Weights of a small transformer language model: vocabulary 4096, biases.
MLP neurons of a small language model. Each row is named by its layer, matrix (up: input weights) and neuron, and shows model dimensions 0-95. Each number is 128 + 32 x the weight over its row's rms, rounded and kept within 0 to 255. Numbers have three digits each.
A block is one neuron, or neurons of one layer that tend to fire together. After each block is what it responds to, as a language model described it from the Wikipedia text at the highest values.

L7.up498:141125149126060166147126137133141170123086176128186124181128114083133077137115120143142109095081119137135139095112146075127159193146095124127139126149139186086164130140143123123123117138105142143135081093135144054153120154140067122162200160128141136139129143122109101055105162137114110153
L7.up1073:138043113176065157113131127105146153096166129080200118188150115100070121094105174163085093128108127131148138120075125129140156160145151111157162132143179139140132121076144159146134155142097132173157145143154197114152115136102157126177137060129095125142136085118134157124090138155179095098
Description: Final word or word-piece that completes a multiword proper name of an organization, venue or event, such as Film Festival, Research Center, Santa Fe Opera, Glow in the Dark Studios.

L3.up14:147144117124117123134127121149127120139117078128121092123147068144110125103137123128176127127064116087169108066188162176141130168123086100135126131104088141135184129123126068120100099142093107178146122108140088115216138194163151123121108136121161117156126150087160143096101155121176068171
L3.up30:145144096104053133158156117175116121090148117135140073121151143072095108090092143123120133147146137136109140120110158139113117135062137105110093112149131216126113137131144085127168160155084112124056162095149094120123087131146085105144162074113133128133096172131183121167071106114088084085
L3.up36:101173200080102107145137102172171111080123057153137129192107153124116154100165080148116121146157134120086078133107128120102123136099157119115171122128112130157107098147140154148136140157150120151145129135158121072122144093114125097184118101066175117169118152168132132114116114047086183102
L3.up352:176060128204101116151151129117119198086098109131181132130103119097085133124102198097073118171145144131145134094108153115157173185176149096089124091184179112118167120104113181097175104112099135175127158167161106106202111078118090120144157094136133125137188147125128174116092129171122077129
L3.up850:171146053150120094141124143166144132112117155097125111086179170049110122084125112164103115118124157180127142133136170167136109176144194152163088049169101113110085137144086127116144121147134110158154135129185093099187038101162117164141109056168141064133135171099133130146150122092124136148
L3.up1358:181137143141150134081146130090037155097141050072191155163118107158043131113110158120161096137122131152128152123152127078169119116100134146123107119164108114098107137118114098118128101129129136149165147100144169123161122133157103135183115047120078110122138127077113129130166133136144136111
L3.up1417:150131102152093120105165146163118126099124092119156168164125110162089140111135174141136104108132167098137102082137121130119136162119098192165101055171114102155126155098131121181143136149093131178107178096139146123155149146117139115173170045137113114146098118090152142136153065099168102109
L3.up1531:104158119149111096137173057160110088083120081110165173212153116129074150100123105116175075133134172104153110102155169150136109128118152103134123066160127045104121139157123167132193079149157141144135087052198133115140126154058130095179134056138132102151122129133118126120151127060134092162
Description: Head nouns naming a sports event or career context (tournament, Cup, Olympics, season, chart), plus markdown table separator rows and word-completing subword pieces.

L6.up676:220156089119092120163124082097114115147091101096131164074145124123140096097102113152179149136084145148066109093085112114087133089141117161176149151170140141111124118136173093119087121151105130148161106171117156041113101139131193105114125124095123117148100111113118171109123151105118137117
L6.up1081:178085104152073154097161083080141130080130129107171090155131110107105099099156094156113160148165166113127147076094144130095134139116119062221100122106141136134128112092152077116129091134129126147198065128090112101079083126082110065145165093105160122178101151072137146091135138136151116141
L6.up1142:124075153132126136137154170095130128093112179091104142145086126154108134118152124137165135096143147091115140076086177078088129060083134183189131128169125176092165143162169072093110123148122143162152139182135144152109114072171058122156135064160156118167086108129154130088115105124105094159
L6.up1448:122187125081142114184158116088120116118108127118075174113121190165134123179139146157093166137119190095086130104080050110136133174139110155180072084151157170154142115142095154171121161166181163169155114144116086150108119078099135152124157140134192113122148116084119168097117177150155134106
Description: Mainly the preposition "at" starting a phrase of time, place or rank (at the same time, at face value, at number one), plus other prepositions and mid-name word pieces.

L6.up81:152114133127108060087126140160116135117109126132126141120198137128151115102158196143117110152157130099146109125115105140150087149129154036151136048158189122126093178122115150111087119152139128202142192114118093123162143102146144144131110101152128114141131150116157154149117137101157147192
L6.up287:113104153163145065167142151154139151156057123128100128101178211106135142115128137162167129113131111113105064126105076106159116157065204134108121090158134061117139146179141101048096158157138121188138187084117141127129091107119127126137136145120155177119124204103088096135156111152155108123
L6.up503:135091119170135096139142132122174122094090135147153133111201096098089154092119131165143117134169117108136097103148110190112103151112134061106142131118133139143087119107110151126092134146160117201108097083025069100195131142143128131092161116097126107132108139085172179148132093123118120159
L6.up1159:118100152120087081109132103107163132141133106102116116115063102140136123153132064128102132104133143090110078134150090105143147108052112090134113097156137121145205129106124093099091110140148163170163085083063103117097071127127162166142122100097128181131124127125140124125144132156153103107
Description: Speech and reporting verbs or their endings just before a that-clause or quote, such as stated, said, remarked, suggests; weaker on later, after, and however.

L6.up45:073107121078105144131147142207134157128153042121101152136101126055173089110154085137137099178115111125096091120096065085122144138130103115134127121197134112170122135142129139168105146139112198146136121096130152153083095095153110102122146087120118127124125097191154173132000117159118137164
L6.up513:142151057110076094093178156125092089121175156125146130113171151125034118162134139132143178128084134085058194118123146125094127134122135119088082148226136097132152125100172130163152141149117128132111109137137106112137048141116143105141153143119122135167168131140121088100127096087142081133
L6.up680:121116107156122100155145160071140105156200126165115139095085106095060131109166101149149146123109133128098093140140082123126166089115141125142090141165152113152156115088153231174126192146067177168151095118176107118148102081125144119124194089119134165103115147189110189149099102148205114074
L6.up897:142103145139134121152149116063138110144118110116133131105172103121154122070135152077137103147093138141111134056106053137147135067110184094096118084201122146126191143169131170225135130151125151138171108137101164153112133080120160137167182098149133113151131110101144172092102139122136116154
Description: Nouns in life-story prose that take a following of/in phrase, chiefly age (at age 15), degree (bachelor's degree in) and time (his time in), plus scattered words like number and that.

L3.up101:148108175192088156108133149100084132125181151147135123190115150129113073087115202154147134128066139088132146097075137118106098122133146104124104101173159130119185188158086117154114131135158185121157133145144127081060148162083129137144163187135149127155138130096143126117074115115158107131
L3.up138:153071116133105119111154144131165098129125118129139087120074145093140106118140147097104080140150146114144124142148122155087147119136120095102113121139144083169136146165109122206134136159139150163108152105113118089114084151092124157208147169146187102204092116151132197158119117154211058128
L3.up140:090085134137103132123119098115094207154195111118130152137086118205118170085204066147148100124092141108120100166149141091054153144182132112087160080150087156138099137166125158095152103157145147140167119079152066127133104150140195160160098069107123110185104183140087175120101141146178139123
L3.up289:113075140102041191139171109112112158116111118097090117140101130164108128113152166109120143065092114123117147105102091119143164082110129099076104150167178132089159117175108191192125116136123176151144167098163151129145069168085142111118129108122188123135095170126095168141109168123135112132
L3.up370:134092171147079087186146096137147146149118124136117152099114173161109168151157105151135127126086112131101155055061141122110192069104157171093149093116125161128154109180145165135104125160110129151132142112174121102156074118108159133142106111038159173158114179141085134132127107104092177112
L3.up404:129095133123127162120135123152082116148172105116063180128094128122138163147160171133090109093065136166130075140086118105111140121116121138097112094155151173139161165186108060160140122143153129127114139104127103146160118149111158187132075095096182144159095123108140203122206184149220138166
L3.up406:178158125165070179040126136159073135112081133140111130149062129091142133084146189112175102117114132155145075128111200102116175144154182195068095095121134135176066139128168086109089136143125148146116151128150124086153110164138109126137153080093114163148141132132158143093119122120130119183
L3.up1520:120112142149098122148130098080123101138159097135099125118104172133148174090139179117116120143104132107067089100144109140111157133153112111032128122178148147107178139175103158205156108154148147137106125120084126134134064078082144112140086176124149094144097119119145122059160098069182117130
Description: Commas and periods right after digits, such as thousands separators in money and measures ($4,400, 2,260 ft) and date commas; also the word-initial prefix re (revenge, reopened).

L7.up282:129156162139113106139135111127113214093102081135187105152141101114074073155190096176129110141060100081106080170085104118078211107192117118113129050154094136116178131158122159130070104133127184143121150086111179102175145150092114177122129127098131190164088140142134119151140149181106145147
L7.up327:087158185190088133164150114175100125115111186111155146195118110130086143142145130165134171118143138120108109130143143115152175141123084121116131098133104134128138131153152157171117159141118209135101129100100146090141123135133158115073168081099126178180144147162101185148129167153127116115
Description: The token "a" or "A", mostly the article a or sentence-initial A, and word-initial A- pieces such as Arizona, awakes, Age.

L3.up112:116125185106125070128126074124070175118117100129123097106127132146051149141143189056093156150160157105115151120128127104106148110130164172080132112146143085077161170161124143142132133142098139187133150118115142131155134105152151144132171132086146139136118192173148173109146122175097092133
L3.up386:203124139125112165085107121121125123103164106181126115076101145116129125151162167117112193110133111111099120105069126123123138150159123188139131127098136132087153218154089083139149114128126150150131141141161171057200114098131045158111146130134117128136132151120156091140101181163128089081
L3.up419:135169161180132125157069137110091165102185105136157138118131100131058129079127113107159082078094150075097130118145114152108084171124090125198144069096142081120129154157148099137150088118120142164158130104087136104187080123124108132139141191099099114163146124169162139079126125125175094098
L3.up581:137160056199021153106181112111112133116157114144117089138119113106137064104147131136136161087080144072139098100121129095150093160105081178134128133187147063154153153143161123138140149130155169222147157142178161147090051121095051122145181120137107093157168083158152209118144166128217066112
L3.up807:144122144114133148110127128151125146130079079202166138175186132128088110111169105157079130091074113129141111188043099130131163132128147200127146144158169120179153123130137088087098092132122125135194084164128148075121094136159190153182126185079122107164135134118137137150120131161106190104
L3.up1139:113124208135110136066143140126093130098146072168171118115139102150046124115131108130157124142149133099117123154088068097085103127126140146105127102237155045159117127115132140095121086128163115144155147101084138089158138100156135187142155212108121083145097149141135172170082171133122104145
L3.up1321:127128142128127134076151130120134140097184102106124142126110143136110102171178090175125130148113116094119121081111101124105072150134063090153077140184170077073125153130186132145159138139129177167198124133134149030124120107139102126134170129139127112113130120168147149181069150150174123144
L3.up1382:150073103128081166063130127159147128103199113102110128141135138152128175112151121097079151136150124080101113150119150101133162126169072147117079121184225091094059216161158158136176131137057119148168147114168153083119121116143113118128175106121133118118151148155165147168063138134114103082
Description: Prepositions, mostly at and sometimes with, of, or for, linking a role or action to an institution or venue in biographies, e.g. professor of physics at, educated at, joined the faculty at.

L3.up259:160108076223113162120137176143113122083164104091105133130152167145121079061105136172144130102097136110124136122189117166084127131134076115172076129168185145083111066134138077084111141137123131134152145133054115048123146147144080158151185176160175149166084157181110136134135105096175126090
L3.up559:202107121151125159098148147166077149095125138085157149145156166124140145129156123116136076103143139120104127085117112147125124193103100155231137137128178110116192150189117146146142099161087125170069189141186073090159116138029091152160135109138110120133084099112124142088148078150182125179
L3.up595:150121171144136139101128132154114143041168075191127107138121136112116112163157136201131142104156146138108062147137100210125129112101084164092125103121178144110105091092096127086151140158121120152023171113139155058111159128095139091148106096075100123141068141148146160130111078172226113126
L3.up673:168168205163119158111087122145098106084148092151104144108076137087062043059101154129147131122122145139132110098100094216136115106091110139129113154194163124130171107110131124134130138130140111192185128133081154098182097170133056140144153113092138138182082112097143140126142154102136148112
L3.up747:152127126137000185116152122131109113093121145094094118138137170151126121113109152140135172088113139107117100114147127156117116112134089092104105131196160142084141114124117114142157190163150146176140150114143125060111128129121155133111162159089108136154125145119112122146110174063215068093
L3.up894:168200135113132128159116135181097155129122081173164094113096093132131115141137138178132208162103139105132089143161113186080144203203045154139160121159150139113128100161065057096174148142121142140146174125061072085172103163142098117173126124107118180123042096126121179104157140172160166135
L3.up1061:172166119154141116088165130175128102064104125101184140168083133213156150139206107129125085118198131073128081097130094104144154134130118145195089128150127111119097153099180112134118116161142152173144083157144113090099086141164065110139135096129115105156135180122152120141114106076076132090
L3.up1181:174162109199090154086133137086118147120150054153131140110114146112089135127125169103163086142115153086137124151139095119147136112107118164192149110143170161119139151093149100100160157144141101160100120119166110087153136094124176200135172075067120100158091101125141160150121152141204129157
Description: Fixed-phrase continuations: to after According or due, Ref. or Source closing table headers, and inner word pieces like Comp-u-ters, pers-u-aded.

L3.up125:086118108121122151121116134169090149136146103122145117161127145105065119092127166116143133097027117133144134080118099174152144099115123120142108141149153097112160118134119089145131068128136120182108130151139135104150113084107109150184169089059135091139087072130148178133127096108124150208
L3.up145:095123127103124135113147130133113126131087122126094106136096153076123123100106161127117173116119136145103060124108123104139158057163124118056063110137158140090128112130152091159112135124086100150095119142115129146182065149107173123144133136126143154133096136095124132132089118123149120134
L3.up343:139132137110118123133171080090176176160112107143120107119122105119104193153164116095120161124127107141117121106123177061098164117087141105090106118150114118126076132139153050114107124136121141129125160130073156127193129115114106124120138158087191211138142113127140114084120101092113120162
L3.up514:154112175201093130088171112140158139091136124115146160175118183151080109084136182091057203082130129121120084143107138168150138127093169102102069086183128137060147194116121132166140103160050126149124124149217126122150064092149168134095125100098158141124129149082158110061165142115135165106
L3.up664:098097119141106190080175142164127107101106080124161119160109100119138130090109135133139156134131108133119078107142153122139109091064208142136120129202130120093095134147156099135149164133114121175143152106150150127121127118158179113183155067127146138152124076129112133168083056053146133095
L3.up1149:162118132103105123195125076146044142081158121108157128097127150101082155085115139109179134162174100126096142165083132131117145088157129113137103107165142085113097173112077176122101172142081167137141193082127140096181136125127113108136161102081138165125192209172132166164118106081131096113
L3.up1193:120202134167119083152126142135077163131065105149133117125189165138098155135127141125141173089139136128122136125096100066114152150117118138090097107136157184101122189141106126142109161156143145133110138126149134153182115123137137133161096083120138161177107134099122180125117155087161130173
L3.up1236:092130120121135183116134118120160104058138080169161155138074137083106085102110129204123124130152130139131056197085110138152089090162108159130105085253089151129145105175108126119141118137064135143109067115112071110134087099128161113143151098165104150119114142150110193165064175109092127127
Description: Nouns naming a field or institution in biographies and sports articles, chiefly career (coaching career, Senior career), also football, military, University, political.

L6.up565:170124118120130136159114094099143134109183144153115115119129098141115108097143068158058127136094070155103110125137110110083180174084100094116129121150108096093075093158096089142069147137081161121120088068122132085100114128108088129154139152090152190135071090194142153151105124053070174085
L6.up598:149149046110113156109091131089121116079055109127175160143085149082128083147190120185148149062109163102118099175108096142081174105128151135091110121142111151104159107155129144224090077133120174129123147074169122088158083156092174148133130132126135139167104155157136119148022129121103121189
L6.up665:136138166172152112141152132176115178083095117164140104129169123073070049144186107159122160113092130079136132161078154108120165138184120138077115088161096140156114116177091167106082084132100211138074076086161195116138138119133088155129094144053132202151107091135152179134110108185126166109
L6.up989:090127171184139115158156133158066133097093143107158155200145095139042113140179131194169117089122137074171149076128123124061157069228146131137130101119118055153122113161143109122139116154100165118061146122125149089147120155133140163119146103097204161138122157187102167127106136134205155126
Description: Fires on tokens that are just the letter a/A: the article " a" after as/is/was/in (as a result, received a), and word-initial A pieces (Mc-A-fee, al-A-nsari, Sant'A-na, A-mor).

L7.up922:109103142147074135108146148137171135160137085136121081163179147090095147129147139105072112069167126161173135072153087106115120132073131109073145083212149128120067080123099182102082128144135187171136106114133165079166119172112116074127149132090145140168124076071187125161105102170113122148
L7.up1128:158074153137042116096187139135100133175140104086128137144178178138114083133100177154147059075127105110124151118158143110086155121101124075132121070224145125131137149148068103087129171121136156138111089113115116124140110188102084145169173176045130097112091116111207182118139171190180082129
Description: Full stops ending a sentence mid-paragraph in Wikipedia prose, usually followed by a new sentence starting The, He, It.

L7.up961:169121157109098108143165112164183152124131148108175089127116106167092100081141123131145124086069097081074077063156133089101153098173117147183131141157209121152156092126138124106108162129180149155173162176107111134135097161100163137150145122079137181136095055100162092072082111128160056118
L7.up1135:159071129125091153186145169136098146111189136117144116134102115144111132111091124156179162120091156078103148077176156136090118118147123148110056123217101157141134117092126086123140132165060132124179170167157133129103121095099139139162119137126138067175081107118097157120101126147209125131
Description: The word at introducing a place, venue, institution or level, as in at Duke University, at Citizens Bank, at Eton; also of/for before places and sports-table separators.

L7.up779:206088110187125119132104120150150145104144058092097122177135154126127152068090140130068120146159163109106170139112138121128123185102145152086099118128152104104140118085110123111156111126073118180112136167176147163131139054124117162152133106175116079139095128101109160118098131135169099140
L7.up804:132090121191117104149177150182128107104151133101196141140170109065100135063090148139117085172152101110131123130121142119134153153143150142104128124123170108128121147107136149085113161155123133166099151132132188146144071152132164161177135102143165126129096146130105163123081132068144128120
Description: Final pieces or head nouns of set phrases and infobox/section labels in Wikipedia text, e.g. Manager-ial career, National Register, Head-quarters, Pop-ulation, released.

L7.up130:157129117143101085173134138172084137094119121092144115124067116174088081143090088158153145137128155103117158060131112104101135133154107139190096111157172154177153075143097107104106097149137145176131143132125149115100140120167133117133131161112144130146100140138107148113110150123158117158
L7.up415:134073109199102117111135104148086207090106106112143087126068100121124144090132174155086123119156151128137107101148116102127100157124140144150147115162118113120105131186092108092104102134117166220123168147110145140106106144148140116139144080100120108103123100103103116154134100126173113158
Description: Prepositions opening a source or time phrase, mostly "from", also sentence-initial In/Since, as in "single from", "From 2008", "date from".

L6.up593:163132117145153121201121135107089116140176147169114145105101135092103134196171120124095091027097113167099080093134107093141146100178127184092149107118135163164144117152125080147110117125136177158114163132113152109104132107111106182191131111132163141128098166095143123103130111093124161187
L6.up606:099113151133115103157167144101160105157154121117132168101121162221111154128156162108102158075115155092123137126097057117080123087163106169155093127127128140107161129162130121226126114144093158136150140145086108110185134109103135194151134159107178136150145133133156145124116156152134177112
L6.up1362:117135118109157100127144124137096143136164146231144112104106158085079151091148156131109176087081116137118110120056112111082150113167122155189150134103131152131199169130169140181051132133159168143136097185081090140171107157096149164137137171083196160142136096113182132106088129149138152136
L6.up1534:065141117139120160149143175131171121152101124149147074069146129166125083146150096198143127126143123184129120164108134196145090162095087155107098096144099087107183088140153102123115058141093136152089129136134110076104132160134162123139117133124124099173135130102149202184132165130099135124
Description: Commas, and, hyphens joining numbers or modifiers before the head noun, as in 80,000,000, small, loud, British and Australian; sometimes mid-word pieces of names.

L3.up383:110141208136112151165101087081102174064170092138124091113073085125125095150162122114132168160097102088077113093073083115074107108154107135111145125113119150112113090186083158124088140145142136160126136116108188099154094139072077115127093171091179164210128182172133166135145107152143150117
L3.up550:144150127176069104138127087178132163087083157153162104231151126153138127088170117132121183095176132130083096143182112214075156132191126136136146056146114101166157158170116145174149106130097151134064144104075153107216089146133196084121100186113118104163133153126126170124143119136175130155
L3.up718:129130158221135103179190130162160182060137104113131089134130100076103067129139140129148187144081155067124046105157086135123174113155200143091142103099145140177129149156127127145126104128090167143141135144162137077092128126127141119119150130126139120169152163161158123090117143160180115131
L3.up735:158097096115082124166136104088115150073159065136109087114084177148100074101129022143136189085100120088064055120125127119116120159110104107131135115143113096102108130150099143141099095136011169146115096106098132134108100117156112091144118114042158128146075082176138138047103133113106148107
L3.up741:174124167160139134114132150097133138092143128144129141134128085136106131110179117154101201091088133095091122104120138166094145112126098144119126143121114161076136083130149084121093065128114128167144109099123123136169148113120100072181097175153143084182142121138126118087153105171134135107
L3.up1017:163164155185113103170125113197181172065108099149157074122146131132092176100190137093109109078093110068105088127130089095094162117133131162117141073120131144135146139125083124130040119130131136151123138114109164092143109103126150093141096110094145106180041150135108166162158133133107162132
L3.up1290:173147176134119128168146064109111146118115104097105114112116148095129075072136095074111114095106113090092113096097086118083119127088103145137131107117165146118097132155189127107180116131045135129138115166157146132132146088157152146164090106146158154221152141162159144115094094151124089140
L3.up1455:151141150144109127087131114136093200067168089116146085141166113134101100137154126105150180078091115096160089113141122107099144132167108188142162122185135127149147148118104120098128156147086196178178133148096080099149061104121089187141122125113109121125077133154111149138133149151128137168
Description: The indefinite articles a and an, strongest after in (in an interview, in an excited state), and also word-initial a/an/A pieces (anal, Allen, ACC).